Part of a small language model's weights.
Training: a variant of Muon for these matrices, 523M tokens, 8861 steps.
MLP neurons of a small language model. Each row is named by its layer, matrix (gate and up: input weights) and neuron, and shows model dimensions 32-287. Each number is 500 + 50 x the weight over its row's rms, rounded and kept within 0 to 999. Numbers have three digits each. A neuron's up and down rows have the sign that makes its largest values positive.
After each neuron's rows, "fires on" lists the tokens most often at its 100 highest values on Wikipedia text that the model never trained on. A number after a token or word is its count.

L12.gate527:532475496593558384512478488438474432430572482515469461449504558441469445485543518479540520414557543594454534564525599487545424569571480473478462458542420499511450475507515545609613484492513501497532431628452446423457457568512449554603440468484503498543488472472435530548383535453527517538510469427456394394499402411436387499511479553506483472399502583520521416431482476603454491550500565491555536518589480557564503444451492490607468427497475465503456379560556480451509491518616484461497503423434459533463482524485496422533531554528419552509469531550431558561497430588490461487550532454536507549455380539530527479563528527518467477459410558542586526537490505506519502524462472491515549525457539551587502548531477503479544481572509548538402525462452460517476593560530548
L12.up527:394482428495480540538507465502565532502402477389392490552475518487409545538478509537540534611536513524555536471547419473432436529485602480534565521606580417527498520461501587446569532433454520488494562420422521495491484613493525538550468561544463484463446473568550482462538568497414475425541503529487509465527492516564610463503564585448452458555469591499524516471482469566531467552490551431449568546474507446620548448430535502445546499414544498479444469528460496507578542494565508514435486434479456577401512437426501467428474535494502462539522484465525542517591475445488477415450565477476470503559460487533517488476533506495500500434500457454550462411591456410424506436452536463487523455371512529486517536478476488495530505516551500524412637558610445497545479507497502
fires on: " on" 32, "|" 13, " of" 9, " by" 7, " for" 6

L7.gate613:504519516513446477380544537433479545530522569510450512534430617535530536495458554540434607509504528502405469505463472449452488574512559523551468451467534588506492540530497553483480513552590467441494487424495564505473493487505438477505476595586466490512457477484493530548442531463489439505452500365474523492539454489558536469501608407411510552455458481446505433446479476506346524500571356505518392490486467422458546511479592556614552545498469562518449512502500514585588437552456374506415476461523513493592453425393481513549417611480454444491503536460529482497403547408453481564509473505545454514521500522605428459530519520586587521489424467516488450471553488471469493474461506481558513508521416509526405568489523413445499578455453496539480593512585467438509488539477518
L7.up613:560586513584494424500557503534489487519516527595474476481516513540562476542575556431435576516576508481423559398478460427513465577553535474433565511449468544479582505543490488467613484529507491388521498448555508549503481489534513485555452517569484552509430391510640517483397485572493539572472607471463470523485502425543559417446640518513505611492451414428473385524470484499526486486455444486463389514509463465547466487516566566551504460435439573408505512580466596538526451502598450505448497505565590483526415553508483497482583588522507526457536465530481514566459480563545499444451533535431508520486529445569483451553501548567665546547423487565568549426482510438491468509562465500513585527475530511514464415469505476462544483434490475524487541522466408418512606515539484
fires on: " 3" 28, " 1" 11, " 6" 9, " 2" 8, " 5" 7, " 7" 6

L4.gate74:415566498492464507495509543466499507502436459469489490471471447585544559494431457443507563526518510438518445494466544490454499515459520451415468483504472480541490489439410492479569503540566547478290505572473457486583504513525486554523552549547425509576512557508557484483401516566560477533595412513517427560542591489541491519504442444486517530471476478511619520426499623557471540429470517574525548488500388453473470461425535529469518557521474469488450522549465564390460436480479546487521503488442527540538624473553481447491581403595502509487568514477560530503532455519418496505484448457565480554532580558644523476529502473453435486518488544514536581487494476444472503587511573479428543517461548507400471478445447426497539449508587471518444495539553582527455545554660504
L4.up74:508518578572418473466440457578477575461469415590464518481468589548450509462551461484481470543531477460482502466605533438530597515536558552474577546510450562548437490483544501532509515518567438462478421454505468427524510446462495470484452569457533487496600503470473509507421668439413472511449489506583425415492452448589513571511462486510488462571530447450473517549434498491546529483575497544428590454558466467518563492558450411498470456589515532412466456408487582456500483451505464464578542492544505588520549520429419460480587424407509456572458481491488490550546599415495450597544467546510555498459582458479490533540570544496478427435455505586441515461496515539479477503506510501534548448560440480457571548449535582488529497498488577531406463419418559591580540467489625
fires on: "," 75, "S" 11, "." 7

L5.gate108:492492625528497496488598569463474450547534463399459472596519477424459486526393575499438474490487554486515456543555595467450452471520509408509484549544506502457509628472493485373527501459550513520462412422493534529452499522489537498532491518531436468513414425482469537536514460483542511575534592515566560477548475580395569428446582576418601574524440499475458605453575515577490563530497595531533497439542485523486447438459547462565554523517502508526513548427481549551478502473590512474401478560550440511544403429547492403542581522533490460445486513541512483481496427562507514532451447504466476448575458435513436450483496465482442505437487507451425512535431490546465465448532577511537536533490453446565434515564506501560525551468568546556519543577487480483539481518473541
L5.up108:599506413495420526460558481497501424532513594588501581524594503488513497558440451523497470603560451522475468526552434449498538578506573515461492542485580555527475458568454557495599504408479518534494553538562524513351518533499468479557514541470557484505476543482449522477479443415536554591511529433515573513490420456584529505496490452512511552509503455492460490563448536465608526426518439575399417468458540478503479525549551553403459433515553528563469556531531547506573507429397502538469466501563540481499535396435585554514434509492490420464526559446488474490384432570499413578521502455535489483480537497516545568503476538515593548515466445535524538552547563510453534515620504574548440418498555430577591459484406506515438519486541490402497555430404459491678480491507483
fires on: " 1" 74, " 2" 23

L5.gate75:497492510544532417620389559504541481500457543606578470420456432557517485532511476460605530449523468490528463443470431491494531561385546554501462468420581493464376497479524523528502575547501467464487526536462492512419466474430449439516617623479487477498458453489490590457460473575509508504437450504472522418541579494506367594460476498545460507479535518486468501471473498539502404494441510534515397557482528502490493509415607552480501468525476516380493556566445480410398546465509431580520431456535492487481392506516426422497495496562482484530403641551461610620455434554551458556541539506456498556508497508477472457410421436486490541477521424548399525525479559535466496407399551435467485495446591514534570519591595559512577508548483576479461504532536574465484513494540508
L5.up75:496448398461518476548485558514455435554413472456547574487568574548495474488507537564470506450522572556476480402443506510532543529464553470595532518456493461422446477529460496567562463528530526464426482443505457514507485480496449464500509493588430448474433464414470529524557486524509564443430481528398568404516598557474489442496435513559421439620429611513492492485473435617434529521541472462415425485435520410562488477467558549506483523443447501534497444493513442474385420513437460504485561410494479490461507464550556491451494565551428506566481543447576450591490479499534449576489561443467504469534445540423541534460564502488539532491421424546468492507451508534348483541374588450469500541441523608533507452544571472498576515465441515480495479466512449459496441494488489
fires on: " on" 79, "On" 14, " On" 7

L5.gate864:493487482605479379479524468604545567480519508569541517533516514486501521534486592457491578562515485487501477532602443448459451442563595516528430524542534571418411496548515469495520514545502486553530526480510562559492440432588424625545458476560433420507507505510541536589531488496628571502434508552555544482534584556450512607494588548513539588482374506435449565594445454511460543446512481533478498492428603455521509551536466511578510443547532474531496469522443576530555437452586460550373470498498602575514495504451509549564461497540539496580510464618517552561515532401465519578476443488515514429555508465491509442540578508493541496487416499502448428429551435508513461524520484516474466463348553502471467573521504527532546488503564575394430608500492476520457395512503508
L5.up864:504463438548560542518590497582405523464419580532528584545573454450558427555502567581480560448509417515498491408474451468451524512443570503581438526459555420394411467498527434626581503564433511528468495444480573572434516521525485634457397452530539414465543586495593484561515485423424523448488538491491436513501526480532616510477461468528547476448422457563508482505564468445445500491476530568423554518524562523518516508525461453570526536509488427474448524522467485523580436559408513510564537544472511519543413528511526480561468521529519424468500492559542595460523446498564417532460558445519501463501542474458433527488506532453524589458530527586495473482532491517470487528532605509439512498452543517453418417482459550573562553484496490384508609458534463528592451527466369
fires on: " 2" 55, " 1" 20, " (2" 13

L3.gate918:463540453525466447464551482437509516507487530585437505576497454502549462489495449504502544439439552568410569442452542520377523520543493430489484492488501551544549503501466412559447544432488438388564499475536486506400517449504499492561425565509430466431536524505477465454473537505383502560508557466450485465492424474530476565438491568467533545443476424443477496586585596557439557512409482493481595490478528580567498520483507566544574418518522483495529479432537561563500450545496449603403436419502493496476499520543430587540519491480511524609593497459519600497556537429463487514523512438432496598443508499561471555495609406510556467468501501510523472448478552585510535515495489455517575578546555514469506525511621528477448493438515476476566483474478530453531405459541560
L3.up918:574564491470538416519648555494477490597462467512524464535521464478502495448418498474465509569424458595446548489481490529522511557511437557560495520505491536532510472415514545566459554503475474443477545508496463506434444601441451558566457531472519475427414521452473488441480568453521467420485506570515471498440457535399443478508577445473529520514455547466428435457601534543552543440431473462500399611391517561473456539471556500443525539580431493477505489559516525501420408382466410500430510480499597548494554428460462528547520523503453415492428546425514564537524535474453389574444541452474494551521436532569456502523593476515521437478515515551470503535587504577491505469489497573468445515489498455486448547596510520530439553502453514563523500529550472486478468483455581
fires on: " |" 41, ";" 38, "|" 6

L3.gate852:530513480536534456527511584503426472556547459455542442499487365480542401522441541531507473500425529605611511546461477485456427503479519515507416516526441522427509482463441468493511513498493457542503475546484487523511478486405576442567563487456567478460493515465555479381487440472518473505560433490456499373552513478451527583466553473591424489544556457418567457494538463550404463459537527473571457494502467474474600492442609456457498448532489468407510536497516564493489459494521486544515487457527510513442455494540552524494486459568460541458531474493475535544571472449511444579567639490501470503566430464557440534500537478553517552465557376585568569557536555545478479549523599482473555520449568518459558524595498489420506573601482611490452585467517483421525464508466545
L3.up852:413472519518460491628516519526429472580521449470443436533488471437443518520469540591530412493563562472576559473461474546435481545453556583563497523593556420501526418480570342460557611494578401487394586469591535548478543478476446411465500525479434495475478425517584523559440469495453525464546493567551486459516414523539497574396523576534463393569533525513595534419500512538484521555441431502440520541442517460526467444492508474540539591529442447428556487524541471456447515449523417516457505475514490554496433448536548587531544496551488562552495531441570478561462498514517445554451475563461545395545510406426454567521519437457482452482490458536548572475504502541467453532419519557555517519502566493502540441499546528522505518547449415401475549549431451519550522557497473
fires on: " on" 76, "On" 15, " On" 4

L6.gate235:477566409577490566554510543412557473523514520428427574447557541427599503556606460439530482531408416537469549545500512463422513529520523394543512420467443620525471515544507515523422508404498569426493496479514491490509483498485461456396525480483514477505521459539508506427539588432466676582474573489487464512503488556533470492472489529489493483442532501437432504555497484452574490469581547526484467538498549475519489554460487482529555489529585426547539610356540450506532501495515501522466526377504573500400465514488554563485487534437488460456494449548470550451493498557499473445482491525479554540531544507530518584518585514532404590446421435442586473440542625477529568550527428442489532450469528488464501562537503560484516511496463439476552476503388495477574488435470407
L6.up235:618566549452507518533520572452471540518413512448512521482520480433553496514497588489466611603544526569492487521520535485461402601542529533508602529501474566453523552488533475511557541461503491337602496501475493578428354555533439520515470487521502567567534451470491600592513521434455505429581542416446520551540416520515466531565450467529520505405433454547511479412537445578515442515400519492485463443551460489520559467532539479488520560483433434474526450430585492479509397632549501486484449448509536527517486512437475568429546501489453381557469494490411536460548590514428531492545532450474573585562506579512528517487472508461547533499568468521470484536526535576485497580514389541532477460454488400476466543538481547469461409499583550562486456560419489521559480465428545
fires on: "|" 49, " (" 36, " |" 4

L12.gate550:485525493421577465497447492467532481500503493569468409447516459585427534518530436553562446505536521518388537491441374460569460459512461531528485498511534512371481452498581512532465476583503433558462583577481547575492534537476468491500549566482540493481410505390405572542508530590503490455469528428580507517548496452498505580499486615609522529438535530459515466493415445544552496488458503592507403515463626533497444521470485516537557585506583517443506601556515435493490461463520509531533476521502472458457504508545449597496513514409627570368539490450441518479532526490560514435474407404481573438538457458414558515441576499486556497545544537520626428537516423411484567469439454567530502441502551530488501398567537535453611535484492544507524576487499495508566551474534523
L12.up550:475535570424601496466460466455479480544586485464649465445470481476528503477437543642457477533497606539489530478465513507616429446513451591527528451448538559450374437503490523500452560469456509492498587426470578455464433604435518475490572545549421443521451550455437530463470429474473467429510415494561490516549510595587563513533467527518527517582462486530566487552462432560587446475481411484416477569550483463559568598537458442484579482503611519517505485528496539433484570488526552560508570517508536461456461514542515547512530548526532570560529481544497532481432431506415453458523522458528433513489528391428584510522468550559451504543525503477542451554499441579526528501375515512511469471526496496513512436424560555510598464473437469589513517486483494484450447586503541
fires on: " on" 30, "|" 13, "On" 11, "born" 5, "," 5, " |" 5

L3.gate851:532616481594515454555475507422566627575480497635519512524646498469520428467468525452447548565411480525565483475530454404541618546524554477444703489520520457569408501527567421508556512488488448516603507583534460555510470552475501449522517454497471496614491562537567542613562528440501488457423475429496547396455502480535438538514542479573385550488529564565551538575538490559468530513480544542509552482423489490524498470469550564500435475457498482517506534530534486496557523439510502495483497427479519522482492470530485508563455480565514537567584493426469496557480561521509567456489485533448595526455466554575578502514517552511499571477655484456501492561435486530541563401526492510441409486471444505526482535503542538504412551476507459473432484466413547546580530480488546
L3.up851:486499584496577548574552525428466476587440535526561447487567371548496512489514491430380551563406416563481466587495546466548499418534432419360459540533464473543607487548557417472439542557460525491504492469591463511466439529528487396602435490551551524558511532453492545494455569446605450488409522455498512532486461557466517505507475388403537557521492471549456449501543496476525502529532429479484444403480426484487556456602527510510597461451509472524516492514587592457468518501461463539460473509562523555499490463399376479418463495449449522497591474527574535474493501453511475502444591421403518500486489503588435498572523481578534470440498538516427467475479379671391475508468501487546457523563580471475576587576531584484504507528517473567478597502499453512482449476510495
fires on: ";" 55, " |" 35, ":" 5

L10.gate885:576573537578517403506438594504553529447522497455507497536437410524472567517403484503486508490550498400516452523519480536537436453431513513334486442559500496411469497494471459587512549488544515485471484498518511453467465480454621409496486459606473453530420457498472620477473458423403548558472495468496470538539440464478515581527529478440521510528579441418538537509468491456436497565499469495591555552459476491528471479533537496424549542458476537502467518564470589456556483533472486487500478582492523438410573454561472451476561541591595530463544482464520580441545555434417519474398484454463492496475530446550499492518470506485421542485499563581529523492434464465475420608647552494375486578534490508537568568521558397460466536443475514504607594568470523483596484523445494
L10.up885:591459472588469519493520544592492557517471494461486461485432481462448443547548481496475625491555466450539464498516495449491449571632431466485499577582538458485457481578467574554448378450521554564626489510523470492481544492496526545410410564524465476483532496485521565522510575480461457443510442520509477574446436418628545499495446575500548543403528469427427525504495499454563438497440453528435535452563524477436583455545462445498487464532490543551502477501472506538447486496521461496439523402411539544480512546518449515407482529534465518429530588505522469522484523536378530435347563582439514531513487553508455517524524563569518541506407506541399595510394466431459511587607582495473627456423466473491484536523518394527409518455494580584540499547471473491536432527489578
fires on: "," 51, " (" 5, " '" 5, "." 4